MLP neurons of a small language model. Each row is named by its layer, matrix (down: output weights) and neuron, and shows model dimensions 16-111. Each number is 500 + 40 x the weight over its row's rms, rounded and kept within 0 to 999. Numbers have three digits each. A neuron's up and down rows have the sign that makes its largest values positive.
A block is one neuron, or neurons of one layer that tend to fire together. After each block is what it responds to, as a language model described it from the Wikipedia text at the highest values.

L4.down120:482510521570447468496527430437558545540513483552467542520467526438445461464528534508460493447517476491508471512481549448500607514580519520462499569503497509461533529546486490541423503542506518446487542509409499452546530510516456532490459458482538514582517540544539571530493496491511545472
Place-introducing prepositions

L3.down80:558477530550507411487536534422505475474513536447546466527515428518475510498465445485462497430521473430500569532479536439522555561520622488556492511515537544441447492474447539561432450535508461446433581533478460524544489463522489521487489582500521516489419538452527511432593475463505521438
L3.down182:499423503458502491537619569523443454497527508448450508505618476516472497466465477464495558512516529502466484576481513517510516501522525501487487469466438468509471483500468504440441482566480507532484474547508503524483483460531473462500523481509484481495451509535461528447465554487496447614
L3.down234:475460492570487405478448583512589503530498507433522527507541509479493520571477549484485482377440441411525510473498595563485490464472500531480490501537504539509504538480538519541529517480448527504522458471472533453497485472498505507536566519508508444522585491510496526507520531515541458451
L3.down269:521487463501463512496602496517427509490514474423490439478521529498474537490507524517451517471517477495480456515486498485481510481516477455537512487475466418542535545529425522591551514598456561510511553515477512485456445549587462513462555497489518540524538491461502490483582521481548514543
Table header row start

L5.down5:526525474566433515440440461591497532482505484535497526460505447488504432453518536517542547491511459499594464529444501544503473543520478549440514541532502446480432586564505539394533538467453468584463541497460511547531501447494535523467628516521489499498474568534517457480539429441460460497
L5.down98:528502545514540466513484547511485511474515546491458452460415490454536431520400473514473538489468437602492498510427536534555522510408565503504537459536500433522439510538557521442519458537604509460507473500530512571460472569498523511450504509481447496482594551474516518529483462505534499480
L5.down182:450482522525466416546480529499458521439485487478506485523494478488568498434503528527496486533500473503531521506587470503516519609505489438525508558478574457477501463547547467495497390489565574493517452508512506457474533548403509569500547480526545490520539448452475489526484495498483500535
L5.down204:512495539517472426514482534536546529494494576475451470519546505417483499516464517578517418558534482510442493553469578456540524429534489480539481504481531509521511441470491457479421498542450450424589502487506474453455554515474475484528446529465504504500552451497509490527466469547472495447
L5.down213:445542534490495532474475489544431446440490513456559513530539510506517484485548515530509508513519527536508542509496327531551399472550468473526531551550488455516492465464515445511444529547462578465574517453521493515496502507463456485489446493469478489520498446491562508498542545524470508494
L5.down269:511494439465456526495528533440534542555472484487491456510499546489450519527536449483403479458490470527495508496523514477416501498460558459466447491516534473539547507554503492559569509495503417432523553485531512468487539533455499526455476469497473577507486510497563520492445575560546475561
L5.down310:539498541517457448433585457487526506494497469535462434485543453515548518525471546560533491446489461548406522521487545448428498539472575475484539522534432511552489490371452533452554470456471437477513494450538544482517558595509482535485508494516463538491494458495465479487559518514412551505
L5.down330:470512528517538505462538476536493418499476564494472448556520558435549443502495482477428533438490540427509472507384484522410529504499500561509510492439529463515466509484528496524481519498535485471508406494486494468496479464541557509462527519555450448542521479515515424485522535516519500438
L5.down342:446508525511457501463520483470473514553510442575493472461513548468435471475545457512451491504493458468518488539558390425558502534502475478469508482424476557508546524477500547485499447465492440442489448520515471470506549500527536441484527438534516589492537477457523537515485527567513552495
L5.down381:523518488485481537451524510521600472483526520483524485535513516463516514503536537511477503523511509467526494516514462567468559420510586456431507489479501519528513532500529508499520547518518483549546448506466544457509455533491514443469724481512414506476484493500500516464495493463543479452
L5.down395:506458432520504457501528502459475510436516483476454520481464577473467480507470419492493522469489527507481513500542485562565498492453523447491553471522507479459505495545531569564493425498505538390535552496473465460507524517455480523521443470553522548448520493431516509531453530527558547474
L5.down398:474620453499505480537578534612449441498502462486522486504597468579489533544574522550515440513496503488445537480567523492580458630550481578440522509480471545501468488412514493551444493507437480525479519471520543580487498472525476440538575536565449511525538532490501485590530483496474476452
L5.down427:477527521566515583512477497495552584551431559528500498550448522562407574478496502478456538510501514536535466493486410447527439474569478484457487542476502514473509513486487482552567472513442514504538467481435434423519493478492515485469581535457503501553401548499445432550536497471548532500
L5.down433:431525496505508468505465539547468439389517498507582563501516495576488482450523472522501525427523473547403522492454473572500492622473528459492482503485473570542527442498441489485521449519512476622491511467505468464497449453461454535542535510552499568570494527511460557478515503577449507599
L5.down485:495557449498479517478475572523409475515471476515515526510459531488464500519509554513499536557523505467552528469476444514524509591505566501499531537548515561474484494520518524483471561591425488533472502529496501525554514460484523383511626549519555415499486501505490542519534468455460498424
L5.down499:487487535458498499494488498473461520517490422579496460495542493443471491534554529483442453483462436492553479563489483469571562478452532469531485505464502494482544516542479531539511468523522496404486460480487465463495490536492510525488499476510586552579385529547561470557454522569493495480
Place names in location phrases

L3.down300:495466533515505500528487465445544482488487495564398443443486526459462532546495460496549546571500454489482431480473396475518472599528547487486368537431411556482506506586475522538470529513523466583496471506420451468501453507514508522527529533485509490576495501534540455465493489469466582491
L3.down301:440451474425482584486543482495510487444516546507569483446513450515522486493540503525550502491469436511495542464469495523520486438463517447509511546475512524502483557456569508484503490535463434534518517483507540523491588522487534532486475463592485525471498412466535495442500459498540534555
L3.down323:523558460505502507456521488489533462467490508518554476529475491509406475459498485501449573492474553541522573462522458452504510510496524558505445528478488501484558584539499509519461474466578530513501537506465521525563520541482504465527535424543465539512471513499430485487469494498593495509
L3.down376:461467569502446538477496506491479478513465589483515505497488435474464525478559501451465543530522476532512495504428586487479494546493511558500437533590484565467488509532583525568517542435511523503519505491466419434506527418464519471498497492512533410528488495506509492590494479484503466456
Place and route descriptions

L4.down187:490528532536546461516531520480551528438548554454527496497435507473536492474458507518510554506450475472534513461475590498483525399459471511493445445507489509535575555543439440496550448507559452557515449498447492496485506535495433497509497527463447477541479458469505484510524497498546493511
Year-range dash